{
  "n_layer": 11,
  "rope_base": 10000.0,
  "rope_fraction": 1.0,
  "lr_mult_down": 2.0,
  "decay_shape": "pow"
}
MLP neurons of a small language model. Each row is named by its layer, matrix (gate and up: input weights) and neuron, and shows model dimensions 272-527. Each number is 128 + 32 x the weight over its row's rms, rounded and kept within 0 to 255. Numbers have three digits each. A neuron's up and down rows have the sign that makes its largest values positive.
Before each neuron's rows, "fires in" lists the words (lower case) most often at its 100 highest values on Wikipedia text that the model never trained on. A number after a token or word is its count.

fires in: "a" 20, "as" 15, "political" 7, "s" 6, "its" 5
L7.gate1086:109229160134153138099107175181119068097175128115117106158153141082073049107194068136147203036181095120133111125167164171129118115101169131188133069099108143161150109164128074115115162101112101162184109167095117101057135110171091156156083078119112113153128103086121054166093140137082096151150173086157136141171068214094129090172153142108097097137163136106118093165132127118154131142138078131118161131121138122201097109079181126098142099142160155063129091081130093075137103135105119122114104149124151076081114116049136157160162186133112140147216097123050122110077091139076162096097103133139138162107128117116125139119136163148137174125135101145058136129104106101193125136123137078126160072101095132161129156194133141126129089123121151104121136129107055095113111124098102
L7.up1086:151215117143153119133090175143080077124136164145158131159166143123125067169168152155145178089155126147117084130145150148128158175099065218136172090125116110143125129103174080145065118159127132154114114116121103091191106135173081087107122107146158114172106123159130116139168092137136156136201069097117150110167115166043132087146141140112104162114131093109183136168110130105072066103131130148119093186133080088138165040119123139107164130124117150097149152118138112117138087051126095096156137166105174153178122182037097139094239181129149104052131162104047061104126130170086117164151140151164088164135128099119161089190104161145081127132136143141145155108111143144131123115084143083135151143060123089142156104112154151144138120155127149148095148135171115150086068135086182

fires in: "by" 23, "after" 8, "since" 7, "during" 5, "far" 4, "farmer" 4
L7.gate2215:136170155099107180074137131153137166144120164143143103086108105106092120117131107080075104149175093094141127118120124108124104103139096150087103105145173125106107133131151125091117167133118154088128090088104173170096103132096166154119103163155178134201118158172079168163144138089064149139103127031135193130170120199117094094131136108121213121151111150130144167083208089118131143091103066141128156126067045126115094134133127115165143057109104104069100104126174088123124118128125144083121104138134056047143184100090148134047120116144093155103055114111150048141114177103092125126115145067155126162143138087139149109148122097117137082160150124159131137180084141204160190189147098121126108120177145124113131140133154182114111170124093120100109091134109107179139135147114173
L7.up2215:128122131155087101183125144114145141062142117145159195147154152123167141094133098108206165157138127101128135163120146113108109092111120095092155115162117145095155180127146091099122158099143170112089130150119131155120090101162089126140168138142136166111114177157084107151114158153057098094141152099068192137142136106169123129101168145232123088129155081099052063179108180178133119078115144126118106143122176081132200128118159130170133183130146109147146079066094131063250087103155194131165126113062087119123155056084102118076157169174118137124135138111153091161121081147058098102189073134140110092128175121097145130122121134124131073118133155176104135175064194146135152172103080052206161161111134128146099127078112175112125165118115140103086120118124114131144133080077092

fires in: "one" 63, "a" 7, "same" 4, "two" 4
L5.gate395:153091105119146156087119109151101115150133123139104146122163157118073132109121142111129199149097123150161083131131134110124189129120153128188081146120105101170074164129052069121160113106142180144059133126139126128136110162132108152087166158105166106081169121173053174147069139160135083118153148125109079081113164082191079156132134177102104126129170148105129111154181127098203132143132089152128110138135105126085123200095155125043090122175133083168132095155121145130123171147130151146119090131118148131163160145123077064110119164164164136179158127129104096084097118172127139127106109123102147094174124151137103106081150129118048124143107130078168152133057142092100125092175172193123104132163125132140105110123092139129183107129130098126122130170117135186070156169099141
L5.up395:145124137136152169109146154068082107127132122203108143095153128152088115111105192140150131139183138170169141163138139115128171089122146149058089074112118100158082116161090073118155171192159165113100130156084114176111134161156176142105109201124159179142113118072087089176105110179125134102143114148172104092137210098191111150152158103139127145173072140130141156098085135094188082157142121103065146166098084054089111129158161133103096139163136116126135115132156128204145068148101158135163137133137141082121132135144112095123160165130170170123108199091088088075118118151126133115109189137109159081121142155102125157157112142154061127137117082124140125115176156171188119136091141154141109110151102119119163084106076127102179107110104117177071146184118137149121191112139130

fires in: "none" 28, "two" 15, "one" 13, "three" 8, "six" 6, "four" 4
L5.gate946:151111087105070075140116135111218105088077080157136136126088150224109152125087111163098141191115124123065134093115116079134098114108148094108110100115093120125140155082166029142109102129180133130075077127098170135117166129130145147085109154115179110209154145114156153120150139163146135143142060148103062076098140123128116095135126132093105120175101062098120068113153120174129128147122120093135135147102160152123156149148129137113157159046173122143126082155128119090136122168188122126149102152112134093170062128162113074131164140134178144155087186097179126135114197103080124138115194114202131132163126184115165122138186133111158074130094183121088129167142079108118136124144167188084106082116163151080112178157133109098148137207109111128132083115148117156126183092135137
L5.up946:134172124155146118138141160098079129088106073137114164116150160181104118117169040143100139161172114189075135175141117119142183064140084148138132116182157092130108115164111129162113158177167165109084082158064130079180078123165177093171084130124159075093070201137135036100115075124071132109134152144170079100141145111109143081140152107113095168153103108182112148118145104120115169123154137148121143119131048153123050154102151063095063153173112217080087107099133144134153112162149126110129148107110100164102148137159103155076109157138124171113079161158153123138095127163179161129062138120177127121101130118101099047124117152055116060102097165091138116101148100152117067113116162081117085125099168140099147200106188084137109168231135081109073116118132163120109143129140115

fires in: "is" 45, "are" 12, "now" 7, "currently" 6, "also" 5, "still" 5
L7.gate1870:149181179215138157176157084156152084121122140130113126141159179115124101101179111143139096142219160173111102104179169116146148086173175104169159151096169158116142163088153113074098151145145152151108101147124091148149144149068089141115140161119145089096098162145076140103090121073144152115077165102104160088208176164094153148135158139058158173116166126130158167115168195150106162117120168149134153063124141113160143136124181097119127133125178108129119187142102167152098094140124184131108087107148062130097116103117136138141153067128176087123159122141097144104141098113171165137210066131182071106108071146175167149189114200150150102117137126137138075184158173127130174078178108136115082114134096199078124106140156175176098115162100103176132126144108181145160138106096163
L7.up1870:119169142152125093134172115151132108132134049130175112131124151146126113100097156126156076112168137156138176116111194169108156184117167108042147137054137161065113100144085105098093096091176150139141092117105105119181128050172089145154142132106153095134167132092146102121126163141124149057141175122123083104131155155164115112113163086112161114169144136114151119139087171153161072149160134110126166121096118074162121159057094091131110141134158131129107147116129197111148155078065165115110124138104105144130126143165137131122153148097133136130131145152116048147123036111161158146178124111118111108114102127122198128114117130100139110132089148125142100180166139146140115100139048103113119126147118128159148087173140147117135122083112168101173109166083141160107134055095126

fires in: "the" 85
L7.gate593:134139160184146104141094161154065144123139179156130124166110068172127093146087132110086122195108130138149183078128159166111159159121150091124105129162133096144161133159152124106160136102081205131107113154115166084150100083132101098079124143143141213096138077124149118127096110136145119051159107135147074147103111157098148195088119108117156121163131173102082120223144173155114187088114151149130099143167102153200117142110103136150158139160106121042173102129087099092128160183111110085126091087145076114086128137162105163130129136184124090050125147155135081045060125146129213116124104127168121092086030100088152101096106181121147124105169128121160193157158109110081105132137124142099115128104129192062145094149174156144096106128135126097135144155128092146162162103104086
L7.up593:117094124181108204113118060154145169138083178114120112147138152125134183122101161124088106169070117102112110114149121156148183139190174154062115182118088136105162109122192123126123110080201110164177112084183113144145180118178048098128143123130164192184130141099169131108099131155166145111126137084140068138032116162095168102190101085128178117134106177180138119134100147138111101128077101095107158114141154129102123120089151138111135109184121135062154088185129147115107175131103138114143127111119101155143119144103168122086106174174131130156150151163097181179101074082134198176092054143179106150145136119106086120158113150098118162134199134076135170140081131160129109113165126127158116141154122115120084106105141111101157140123207131077151121115162144100121201090134110

fires in: "is" 15, "are" 12, "been" 10, "has" 9, "have" 5, "also" 4
L7.gate2266:123153149127122119151165064180113139141152082140151126074067092122133092134159177131129088131133129102133090153119183148070133115115137129048106110081155171123105156115055114187110177144143145201092107137145100087169167133123091206169211153074147150104157125083113098125115188074156135114131174128153065099174164093142149127063107110096116160146089092088119149143138122150156069077123165190153163173153169089137112186143096143103118157177107114147123166134080135184164123134124160192153045106106130084134171090146098133180163174148191163147145051158091119117107153135189097119107104120114124123095151121131197091108113142163144164147135109118131091143156109147162075180119168131160135124140129096114089138126128121113090144103139157143148153134078140123076147088169124
L7.up2266:125116158075158085035142116185121154207110086132148176168084089122185046123180165099119173101147142174148090085079121161161167123133174142073133137104135112130109122099104128149090166066124158126128120083136107091159189146114122142140183086158149102101109149159144128132113158125170169176179134144178102122157136053130168173157096113073069170153163047162080150059140140161188081121144097167101188176051154085099123164209159163130094111173121138152142136100084155152147145110160122165115099074130132127123149075135101139137132118118079067103097079120138137133088135124120114169123116101095122126110133083112175106141134142130129128066099106152131131162176130126158119090165172157086159095102139112153057111068166152151074116121122159086197132110160170137094182087147122

fires in: "and" 47, "or" 6
L7.gate1229:095126108165121144134103154160123125177101132166145141156123142157096133081143140149090170179123091185072129098150137136031145071123094126105149159129136053153139125155205090086135133099167109139194125196138122083166098146126150134164113154112185133168115130125118140139157113102147181181173146081113129130077172128174145118167126118158131113159137163079150204099132091129153106135096123159162128086134073126122101153113084153104177156161156068097078143121106148000160105100158217135142143165114130113113147125080057126150169153151173139143096101107153140088134120144152089150109130188128094149088165131121109138111144152141255118114123130124150152114039134122104123140137138108106121118149087161080128150102194135145125122099120141111113162120099201159067189136144201
L7.up1229:135166110108072160179137133110153154139145135141136164038098102070108112117174159121186132134103183172161129106132120115120184104118139135124125161118132103122107120155131120104075158145113073157089140129157180110088138099131128104145108165160130130193066137087102077129150121105136118070092091129123140183183155121164132176081156192123146151149080155104142097115129160166172066108169162125081113163158158140112129065084150125146122139127137159165151093122118118060152095148106067117158100173126093117152112132185121138115140168107152113158113092125153150148134149086146164171116139090137131087107180181137146100138125134120098108168151135149144110079124126146180103114126123086170132098099165106179184126118116087090149106190146160094088153120127125118121190132153143

fires in: "two" 33, "three" 21, "different" 8, "several" 7, "four" 7, "five" 5
L7.gate1759:147136095182141107111102137156158137111105086129171149153147155164100075092120119065142135100141174149102141133108148092164131109187137119112119107134069062216111110141123153124106101064196086085172159090135128163116110111119155115152151072088098151165080200089167084155143159107120155099076154104129051096106107098140143064133158125096173130134122115184072067074140090122118164139136150156137091114095068198143106143118199129130156104123177157154114130137099209116159139201154081133137118172152166072097124129069085160153142161164151126126135174109127126159132118044223151129041169171174121150145127103105134140086130124198168127130114156110148139115080133117107130129185107144088167126186122117158137155096113127124096124153126152094144138107102116142076107190098111
L7.up1759:159153118123115103088099160139209159108143101113140141153128150160139092104090122147149122125152143136162109139124112123175083111203192124109121052152162032153139177190150100107158152119084134089142140132083137115100150128114141166056180173166094119139114178132139061143125142141129099183115149068145128086166104110127145145121204137132140156124130106168138149098083124144132181119158132122163111135095071110142145108176136118170105168116144144159087128142079158134118153124141064101145168106140123124076100119068097158131114144155108144119090151112178088158071164083159135129083167152176091131122187151059094138142094159237121116132131167110108141136088121091122102098096162181112104100186070191181131083081174162159124098085143108176162165149107126107122169155151139

fires in: "the" 76, "s" 12
L7.gate181:104139098159124090109157087125090121071136156132104200088125087084090158124146119128193087158172111149141118159142116154132146129135172094129083145143103127125143105131139143108105142127037091160120115127125095140136148094120093154123114085155142114166130080117148122157156101136116155165074159097128096156122083164115161100098118122159094137122144101126081074123089197099210122137181095116160141136078084110172151118173135112171123070091131125150116147177062093162106103131100141178063140101082165123125087156167100170127154043119104084118133162183111114106112129218130152153161130097104121081110120149169121108107109165132104090149147095161121115138134117163116089103171105103081148120093120168094100182128093122157178109120107081159184143128096106145121169099081136
L7.up181:127151084151106128146122116137067124114113122150143154177173161136116119117173142095104136115132103142160102157150134118125128138158159123045069130182115188146186137181184151154131113090111182180158094139105071067115111150131135197088088074171134174148152133113125110161089157120136101140112095155091112142065099137080133113108160105137122197136090150199203129161144111107144125173119114102144136118157156141147158106095113158147189087125080095131122135120109086125114107117112064162096166116097094077093151111134129089118147149091134091131157130078087107104079157098054107191125092118162168138121140108149146142070113134132116101169119142117131101118062119136219145123219145118178151149129139160120144141152097117127087130112124109158129135136195105128154137116122166

fires in: "two" 29, "of" 12, "several" 5, "seven" 4
L5.gate1720:090126178140117122161117116155123112094091146085116170098093133142139130092147122129211088072090131149122135122157100159171093098109156126104074088160143150133084158158135123130110157156181174155129055118179152169119112095074109131161099130111093125135112167095153163179127151116144089149110113052122083122124200140192079089134120101177083167165142163109152086120162146147171143162107160127111092101143104137127126155111158133065136158077177176169171098139075147160100136119093187104165143111092143132156130084100125159124148110123127149142113139168126161187121126121135106128131175161073130168094171113152140113118127118083117099109152140116130034153145048146114152114137160161149081159134065100156128183191131133090100086178078124159165078097118158172182122119133105
L5.up1720:162132145133072117132058158170181117095123180114073108152152167127161129150182060164140129087158123189124177081139167111176139094174120141130147122147128094152129131119165066133115105079140073144190099121116204089111129142095145147129139086147153112109150134110192077144166080137116101104122109110088102127126104126129151149054108133129121147101135124106166113118187125138177076170104147102133107158108126153106153143192164104130144115180170197124129156123113147149100146152109164192102106103157087075156113120147037140136144091105087187133129170134102114128123082101098160170059116141169119097177118161057092096144195172142175134066126151133114082101128065168091121110169139112130166101149144080126184097162104159101133122144051101064149151100109164156135111111194124

fires in: "and" 91
L5.gate1621:065107073130154166198196133161169111116093120112154115155105188114099085129138145119112108164141119142132135190153159132136067077117116099124096115110104138083127183179155100135081173130107108158143162089137117096153125102115144092134170091159144113137127078135105156112183188126154175104120151114177112153121124096112092114086116159128151142127109163129100145131128066170078174157082088124123136110163084142135105136057155127168154096095149154111128126152134108080154108140070109143152100122058180132190124169140161155166112106154130115108149156134127141169109098106150143075136182131130132118097137164141139166131108154108198133064129082149149059154103061132166159102145147074151122054139093094191123188130149147106107091123074101080094100121113154056100144145139178
L5.up1621:149117194180060145194145148110177136117146163145149097161127137140157125101132203145108131146125065097080144122038165103142106127108168165091115143149127154148170107135145129114123104117142101093136172130163188155139079160106065169127126144195088179160173139117125118115106130113138176167124122156115206151174124117112157123175142120078160138179108115097127130106101148175196129093113094175151138142099138047141119134143117185159185090098128120118136050159112138147082125118160058164177047094124134173132196107155167158135146113094191145148052121192170122152137097140080139142112127188189165096102114151131095117171146128122150113111116177197121095114165138176105115075078083127139159153095085134125187133180109144205136062110137144138091095179140073167147084206139146